Weights of a small transformer language model.
Architecture: rotary positions, untied embeddings, attention and MLP in parallel.
Training: a variant of Muon for these matrices, 155M tokens, 10711 steps.
MLP neurons of a small language model. Each row is named by its layer, matrix (up: input weights) and neuron, and shows model dimensions 32-159. Each number is 200 + 20 x the weight over its row's rms, rounded and kept within 0 to 999.
Before each neuron's rows, "fires in" lists the words (lower case) most often at its 100 highest values on Wikipedia text that the model never trained on.

fires in: "between", "based", "released", "www", "starring", "research"
L5.up886,228,223,218,193,209,236,167,199,236,191,175,191,200,210,208,183,199,247,224,190,257,220,225,217,216,192,198,175,210,214,185,188,211,233,190,237,209,175,191,211,193,193,219,207,196,209,214,217,232,194,200,160,182,205,179,219,162,184,163,206,155,193,200,222,199,202,184,190,187,190,202,214,202,232,177,208,211,192,177,187,203,214,200,174,212,207,192,217,201,245,201,209,184,196,198,183,192,198,195,226,208,159,187,184,226,191,184,201,197,226,210,183,168,200,206,222,214,185,194,225,181,192,221,181,232,150,170,208

fires in: "this", "death", "people", "throughout", "mississippi", "school"
L5.up789,177,207,194,217,240,228,197,201,192,216,210,208,217,207,203,190,190,188,233,181,209,177,170,201,177,221,174,203,192,195,184,226,183,205,199,201,196,187,228,189,182,197,193,198,208,228,199,235,206,232,185,206,208,228,211,220,246,188,183,202,191,203,238,220,218,198,192,179,189,224,181,217,197,182,229,204,188,197,206,189,189,183,196,233,207,208,205,162,161,209,215,176,184,194,241,187,144,195,198,192,176,188,233,187,202,213,211,206,182,187,217,223,165,219,219,188,201,230,226,179,203,206,223,189,189,161,180,238

fires in: "three", "when", "instead", "km", "where", "world"
L8.up258,214,192,200,174,193,215,198,211,194,188,242,206,203,218,219,162,203,224,210,225,175,219,238,190,150,155,224,204,210,184,193,195,181,200,157,193,207,216,187,217,203,184,212,220,189,177,231,204,175,235,211,218,201,183,205,158,220,219,209,189,205,199,216,210,212,213,208,197,178,169,215,189,200,201,207,182,179,207,204,183,241,234,206,187,222,204,171,221,209,221,193,197,223,150,202,253,200,212,233,201,246,204,219,189,173,200,221,200,192,244,215,231,208,200,213,195,244,169,215,221,223,192,186,180,187,189,233,210

fires in: "university", "division", "votes", "david"
L8.up707,201,185,206,172,183,183,215,248,206,223,219,158,191,224,184,201,212,192,231,196,189,182,209,207,197,212,213,162,192,218,209,219,228,201,222,185,192,210,226,207,208,187,169,202,209,224,202,166,161,213,214,191,174,230,214,183,225,208,173,201,232,191,211,209,203,196,157,193,162,194,226,180,208,215,187,170,211,244,183,199,231,164,217,199,183,238,189,231,184,207,191,167,178,202,231,210,186,205,182,197,212,215,207,202,169,191,210,197,200,204,163,192,213,213,235,191,196,197,207,207,236,187,197,200,170,182,199,184

fires in: "are", "is", "be", "they", "three"
L8.up242,234,214,216,200,235,175,221,253,184,194,176,196,177,152,207,186,222,187,171,218,220,171,189,187,189,194,238,218,238,203,176,244,207,197,218,202,222,201,199,229,233,229,190,207,228,194,201,242,185,168,210,175,146,187,197,224,193,182,215,172,230,151,188,199,175,187,224,199,213,204,176,192,224,203,210,186,237,169,214,182,199,177,177,189,202,187,229,196,210,187,193,184,222,217,191,235,174,194,207,208,186,229,188,194,215,164,206,151,183,214,205,197,250,228,188,211,194,195,174,203,174,220,186,205,216,197,185,189

fires in: "in", "february", "november", "december", "on"
L7.up480,183,142,198,208,168,222,179,206,186,182,232,254,203,243,183,174,178,214,231,188,212,214,219,174,207,202,233,185,179,185,199,185,225,172,222,235,180,199,215,179,200,186,199,201,231,199,192,170,209,208,224,174,236,164,195,201,220,209,192,220,202,193,222,194,216,211,203,165,182,179,175,198,247,227,203,195,192,221,207,206,185,180,188,212,202,187,183,193,189,196,257,209,185,189,170,188,198,211,234,190,189,200,208,208,197,230,201,217,183,184,232,207,197,208,214,190,207,212,220,179,216,182,215,209,206,165,205,228

fires in: "assistant", "of", "united", "western", "eastern", "southern"
L5.up166,175,181,190,193,219,198,192,198,202,188,202,191,188,211,221,208,199,187,200,217,210,203,217,165,205,179,186,190,191,193,232,222,182,217,212,213,227,212,211,211,170,199,200,221,200,188,201,173,194,189,202,205,241,195,229,204,204,193,232,185,217,161,205,202,201,216,206,195,199,191,189,218,204,188,220,208,207,177,194,211,258,158,193,181,185,212,215,175,240,228,216,196,160,214,201,202,190,179,257,168,228,201,231,188,232,220,213,241,200,203,206,158,201,218,237,183,235,204,208,163,202,184,211,202,231,176,189,183

fires in: "she", "her", "netherlands"
L9.up139,220,166,193,184,221,222,238,224,154,185,214,196,188,216,209,189,248,203,202,180,185,204,181,156,195,208,187,225,206,197,218,193,215,215,190,202,208,156,179,160,200,215,194,189,222,198,193,199,198,215,207,167,212,180,199,222,176,227,169,205,232,196,193,180,226,176,200,207,191,190,195,184,207,221,228,205,203,221,202,257,229,197,185,161,198,203,216,175,168,211,178,188,195,198,198,195,191,192,231,194,196,216,207,208,195,159,209,202,192,195,215,204,187,267,213,198,183,205,205,220,213,180,191,216,182,181,192,224

fires in: "between", "during", "following", "to", "by"
L6.up898,228,232,225,196,173,184,214,183,192,190,209,198,188,166,218,201,222,184,204,205,181,225,205,190,181,185,190,200,162,206,211,207,220,245,221,215,219,195,250,190,167,175,171,199,198,245,207,227,227,173,203,204,187,218,204,214,197,199,224,224,168,196,203,243,219,216,219,198,218,197,172,173,202,183,225,189,204,213,238,187,226,178,181,146,197,193,223,211,201,201,168,209,207,206,221,195,172,201,225,201,203,186,208,232,204,212,235,180,181,193,195,189,229,198,163,184,228,202,232,190,156,213,197,188,201,213,200,191

fires in: "however", "established", "according", "can", "disability", "announced"
L9.up826,203,220,209,215,169,221,158,182,207,204,224,211,168,226,195,166,205,195,208,217,199,211,210,221,212,224,199,192,190,244,159,212,181,178,174,166,172,219,173,177,165,218,230,185,188,204,194,191,221,198,226,209,177,193,174,205,205,193,211,198,184,184,230,205,240,200,201,200,212,185,227,199,191,172,201,169,192,193,200,229,205,192,206,196,207,182,209,225,204,213,212,181,197,145,191,181,194,208,196,200,234,185,228,241,172,229,187,198,204,221,166,214,208,172,205,201,207,227,206,215,186,204,201,188,195,194,192,218

fires in: "by", "became", "a", "an"
L5.up917,194,215,195,226,206,235,190,222,206,226,166,201,203,210,144,190,200,194,202,173,161,187,224,164,196,195,237,179,220,177,215,239,191,209,207,244,152,220,203,162,162,197,193,212,190,206,192,200,193,208,171,193,218,217,186,196,200,199,216,208,233,192,195,215,227,202,200,220,214,196,193,196,204,211,204,179,214,204,229,190,230,221,208,212,188,212,208,202,201,191,222,179,219,199,160,180,209,243,143,200,183,180,184,198,233,222,179,226,175,220,183,211,236,217,181,204,200,209,178,193,217,167,213,196,239,188,219,200

fires in: "the", "a", "about", "theme"
L9.up493,196,212,185,201,177,205,186,212,204,202,194,165,245,207,192,218,183,174,179,256,223,224,196,194,201,165,245,195,221,224,177,232,188,222,174,195,221,224,159,224,218,162,184,163,207,205,211,177,217,185,196,183,225,193,184,215,191,188,175,222,228,206,199,199,182,217,211,174,188,211,176,214,206,212,177,170,196,205,182,178,205,214,223,192,203,164,212,188,184,178,178,202,220,189,211,218,167,187,208,212,211,198,200,198,194,198,220,136,206,169,212,217,205,234,216,184,169,192,207,172,196,176,178,176,221,191,158,214